config = dict(
    n_layer=9,
    d_model=160,
    head_dim=32,
    activation='gelu',
    norm='layernorm',
    qk_norm=False,
    attn_scale=0.177,
    init_std_o=0.0,
    init_std_down=0.0,
    final_lr_fraction=0.0,
    batch_tokens=16384,
    train_tokens=192800000,
    steps=11768,
)
MLP neurons of a small language model. Each row is named by its layer, matrix (up: input weights) and neuron, and shows model dimensions 0-159. Each number is 500 + 40 x the weight over its row's rms, rounded and kept within 0 to 999. Numbers have three digits each.
After each neuron's rows, "fires after" lists the tokens most often just before its 100 highest values on Wikipedia text that the model never trained on.

L3.up50:447505441469458397559538468476497421533488480532450498538466567477515543520451433555539460569463487563474521434446456562376534544483482558566520483547505498428488441496484536486526517520455464499476529474552492468518506502483445497531499492443512483526494538530554589517559545564519549501570518503528520566521470459473558501551471570506505548484488555468575473505481512528469508504584504481465445481518473513484552486472499506559511504489467495500575559527466471549484485440554493
fires after: "–", "-", " ", " Col"

L2.up307:542485507465424515489489470462468561524515515563378479451551531544535483522513455502491524450485502563470448494515487562521541468486397480511486536457508526464445515486433462456498504474515462537511506544507506545411480481570430457555536542486482540579613459539510497454436504560485428477580514525492486484557559554453490507473586482473499452531469521507542566490526488531468497471522471503513475470452514433490448511516449540465493430443485561515550510495513529450474562481495478
fires after: ",", " was", " is", " construct"

L3.up427:447513461489518431519495498556512472501390527445501454565540474438510506509451578444501542517509437553511598499546461501486492527545518541541535433486528467519499475481431456535545483499487479519476519552484565464543519496594494461506526466548512472478509495534548542523499438493524554504477466472496439484524510524612465500468557493499522466417481439525522380565533501508454440458507469571512510467475540483403508504500485457547452466535461530530546485556510518539464561502490521
fires after: " W", " R", " w", "|", " L", "W"

L3.up578:473565447499521542465470541511476483516489457459515537513519520449479530444499512485499493462512536531525438535469508464486490514528560478581504500587577514532551482483497524488503557507529478487512480447474502541562480539494550469457506489508510507488511529468435455459489525569508532603504455521550556510473561523506496472480505462448559480446466537538374513579496491531440479549536522504454485493554432519457546429494449463502437549570426555440406483430535502558587476539493500
fires after: "199", "p", " p", " tem", " crit", " ro"

L3.up23:493504555391476479538504429501481504538540491528539500497576464457488420550485508434517568401566444523575466476479468374475509526525587594465495540485546482471511519512476473490495495587512470437552494493498435477504488489480481481501447472495467522465491457467476448440499473520535536484531457532491517497538577507533564536479491421551432532506570485546495504508480522562481576525501516455423514448500497485489483566505529573507468532542490507524520495553512538535513548474493527
fires after: " W", "B", " w", " K", "W"

L3.up30:414450532439488475531524499464513546452522478533502521423454527519501506557491528516510559496458457520542475438546474443498455511462495577487516509471478471541457486597551474508490486437502462501515542512468477494510491536460547465517483545578464532579452493584594502530444459522425526485475437540479480478554496512483466419477447478570489535467438504536570470522488511543492428459503531496497573436479575431489482516423481560578519505544436486521453476530515467529513515548511529
fires after: " H", " h", " dis", "f", "-", "-h"

L2.up60:463534461466458495497544454487491515470451530577477502483471442448514414483479504503550554486521516518521487489463501534357472487501520581497519448419484538548439506527497493502378619530512555472541571514448502486496482520472468486531567486516490574481516474529526527438521477522457480523486489512572379480513514505620496552487532521518468507486501526474460507531481513538500551511470510406478509486506530500466468441494508564510533466458488514483495528519458568504475483489580535
fires after: " U", " I", " O", "U"

L2.up156:522565574494474533487508474472506500500466527492495542504431415433491503440504460546494562551483493493478517443509512487476468502515563444503450537531454527581521504506483506579466502482536560478556539508527483518526442469511501525447454484574451590495385454463519529457513424448573493513530493436413474444470508522478553503531548509520488492530614540534488471507478450490486489518460542526467503489549480587432572484544485557488487479531492450447511522461460518538490471545472428
fires after: " W", " be", "av", "B", " Be", "W"

L3.up569:523489526463550467504531459485503454485495396497498497496460468525486500420524449474462532506510518523394487524474537559501495510498512514509446516527479512479542519509499478443526467446479646487444481468590510545536483537577512456457607491463484504470501570485523510559488517435534425509557468538588473476489543473431511394516478493500469488485519526549540546493476498491552436477458528502476529569470502503539496471446514494403494562440533509497554532502496513514524577476482554
fires after: " Reg", " reg", " Tr", " Ec", " fr", " tr"

L3.up511:472513545556570495429510509451483490453466514482535504496531517498485519516451420521480419537526497581445502472522532570555481522536499479482461568430508528482569494484439439495499478547585511556426526491475457535518536484437515516507507497535540516589528487502502529490529522444579550525426491518509494554472556466446442553424531495435505476453534451538496544463503528501548492473484412476463468541497457410463540451507536486517454552457522533465540511476546421472479522529487576
fires after: " the", " L", " of", " W"

L2.up525:544468515514545512537476473485524489521481479471487527468506513529506527432462465595561593419515511541510356504605523519456505475499546533520485478532438493509483542485513455564566521510478509462421512471488503462517463493511506459485426470451577544473464484454571486456442501476549557473437513558529508508551487547520499480521555531484501493542504506515523453464520485510538569499478497584463488498499508468508560591467458573470578512462525514460483440412508508481512504417491513
fires after: " was", " well", " is", " were", " first", " are"

L3.up387:494511511513525561459479487467423472494490523541506472477556532492489546541500473509485513534469505553506501525518506499458484481492432532426559532485467551548438500549475487529562492475494590523515560498430470412567536475500482449560489563539482502519469452533494500453454538509538504495487450515472537540572499584535436496499504498514518517438475445458428485501468460480551392509489434505516494496422412587460478514417476473401477539509556502511510520551459560474500574455522450
fires after: " A", " An", " un", " non", " Un", " Ben"